Weights of a small transformer language model: 28.8M parameters.
MLP neurons of a small language model. Each row is named by its layer, matrix (gate and up: input weights; down: output weights) and neuron, and shows model dimensions 288-383. Each number is 500 + 50 x the weight over its row's rms, rounded and kept within 0 to 999. Numbers have three digits each. A neuron's up and down rows have the sign that makes its largest values positive.
After each neuron's rows, "raises" lists the tokens whose logits its output raises most directly, leaving later layers aside.

L8.gate1076:562484572560583452475581464494427518476518610438466552537491467539485535450491471528508550549484484439567492514430510565460382490453498432583574455547541477439552574440566401540450514514484485451556582547592525456479461420463438591418478514494495565431498496531547509559520510427486449508
L8.up1076:551380433575514519516446494493502452395460451501497501508455465541640422524449572506579492422437452501409483532508478578561510515553631471521503540498542599497522481358543456541488439585488506505481572477507598509526406493417532621521503489422479561480514604478539522498416373561512441482
L8.down1076:459512507519479444548422502509616555528499570441515498434488543539542478590479465508492472449447548499504521526505473459592355424521510467446491409520545485521669500509454524475448549568419466475464390548428567542426383525535591483457487460555474499456648546543454582526454546460515469542
raises: "ite", "ore", "ce", "te", "ec"

L8.gate71:512499477426506495525491489477632478522511504508468510636461493586535521457540478610466515506482499530528421512502566530441513550487475428432477448478532521560491450521469369438459556549562485589587476525515449463568478408469493466503519533415421537485581490494478453558514549468461546505
L8.up71:435478562497476437510551550611468427469469558518457465590480493490428476435519596457497486577504557554489510425583541464463446527539473528546612584433561563454571487485527427512517417545468496503515490545517504509496447440521480465481546423530476533511450574435461512564531529484550456504
L8.down71:554509506535472484493574488557525350455497551555476522583462513558514444566496533518472460419543435510502527508519471513559370543548406491500474544438505479425606506463481451526490527604461433545415585528501463509546457435535534440433578450470527456543452433496402467500630541540462514424
raises: "down", "rs", "bre", "gu", "des"

L7.gate250:469531504446502471489537519562588410457405558458493550510490532451478504467450484439517502547467545501486511487514428483505517479564537535488489537607591545504531488599556547513406507393519514532447473482520575472464526469362503554503490508471475551531505521455477404491519453559493442523
L7.up250:516534486462588501533538491494549460456419478449472518515561493480498553492498616530530512563469553534464523471437480490584484510499484418512511553547570569447543594556455491612449485519466542498498455506467507505516470491386523445487462407462462483537491528531506589527639533513510497523
L7.down250:403475530477498441532519508533427533484449597543430554547448489502451506506505447519487564557546596452505567422465506555503410504468481533596573494458539457432528460489445525548434558552595435462461442488565512482493559555539487449528431457501504425453527462545653467493527454517551530376
raises: "man", "men", "wo", "ria", "rate"

L7.gate939:502511537501481509471441457449474540493436511582522537517499558484616560566577486493493587368433505455510541619542549438455456459447472482437459433476578556433482539505529406501477468541465599547529553525567503439530551585429591483434507473575515474487424477494524446477546520502516427481
L7.up939:637497483521552485512474475469490500453453542521455507499489462502558529478469540453519528541544515518420495483483503500558455543473466518474421539441568413488523510442465397572563561433540620535557519593620448430514497392532567414535533592535498512420400519535537503433437459585488502432
L7.down939:471405498446429504465517450473485460481435559508485447541450417447546544483442441503561488497493488487486510513497599443546365510443437402557469459422558450532444453482461408499505545476472445541543583478588533520488496449463467547442459614558505575436554564437547493537553523478537455510
raises: "izing", "ised", "ising", "ized", "ize"

L7.gate868:400432491530519546484444564467522575531520467479596509513560492469548497576520506541558616545589498526472599541551511540507453427544503463444561530541487473517521523626462541579522480489486637426446494428522460523487526573447549462455470440549496593419569547470445503470439407488457476431
L7.up868:525550573498526467481469525515561558501437525541483519382556472565549488378427467473603540466483436382467432489554469509476449428603505475498509557471417483597495560488525543493452453439554543488547567508530412503481513490507492462505492497459533555574545572493474490527507507543415457505
L7.down868:550404483454550482448502494559578576574610478526476519512538454496552576505592462510498537501554444467456475552486504451505495418513491488587495458477466577475479562594475541515521459447478529447582526559563433476503465429464438587519588513474537458493481515502467447520488485566501386499
raises: "pre", "ph", "phi", "pha", "fa"

L4.gate669:522503564440433396450429461542516496418465495504570498490498482500489487569488482523596527602460497400544574585548509468553536518482574460564460427399568590518354492523493526472455451520616484543495517492458385459542521554498549517509561524529476606530472465459522523545406584518428568468
L4.up669:502562502458466506570487551555494551589516499608509457549474469487540502506517518437487439575385479521658571520510537538520493458503559523538395542537486510561450476515518497468463512565530488509571546566468374470494438508489477571538613498532497507466558582454528549560527474468473469474
L4.down669:458472534483480475530516472496483547425531449542488510461492591513431461509451549393478412544464515408556518567405504633458495527563527450545487503499522446582442428518526589406468513460492573470551579506507477401480501519503434513495432595476499436458607495483548448534473537378371504501
raises: "ities", "ized", "izing", "ly", "ised"

L9.gate357:514513494590449494567452516479517523526501433510640513515422454417563516459620510508459560535481497496568502470553429545504577437480576483489498535495516544504497527482499478510556517503456539504455536473513458496500459495498470431536520517447466561453405596508447495495467516566484503452
L9.up357:550497525541466569560503577445556459569482485493612428533540425503498551519511569498495523543567499562518500521520466473465466530493525480466493623420527588455474501525565532535550489549407639539469483447491433518546549461535466505555492550535504502502571534505508559557494402479443544515
L9.down357:526515496459433527481547504477512478533572483590509433536493530543456468543541507547536510543567491484532537549513551452500317442525487470536476506416604515522442506475564455521408523548410590594434493524490367593477471445449412480459476518423517502478523525541516449461426476516437434542
raises: "ement", "er", "ee", "or", "e"

L7.gate1139:497451557489526503449480509549428461529484522513516526451493503422558488456545579476622518582508489541522483565559505477520532431496495417512435514480481543458536588379489508393590562439613462595540492549505467395507513467534463482574441594551465461532517540552487491548505359498514500534
L7.up1139:487448578503524472514486417572430393506457555567467487484533472543540490405490539511591468491510516652475497461569465459485482479503485474464485566510549552490450468546507476498524517554542478536449550499569498445545558485570420432480510524527513477560455545530474482498433499457571459490
L7.down1139:528590458450471498496485475470506419529625439549594491529458519496467535455512591490465462494482470558453488422514443494443474616490469434484529483439525469550527503506513450527489482505539542526503524550593539574597601481541427465402446552569531446401548569631466438462419501566530479537
raises: "ment", "ries", "ments", "rie", "r"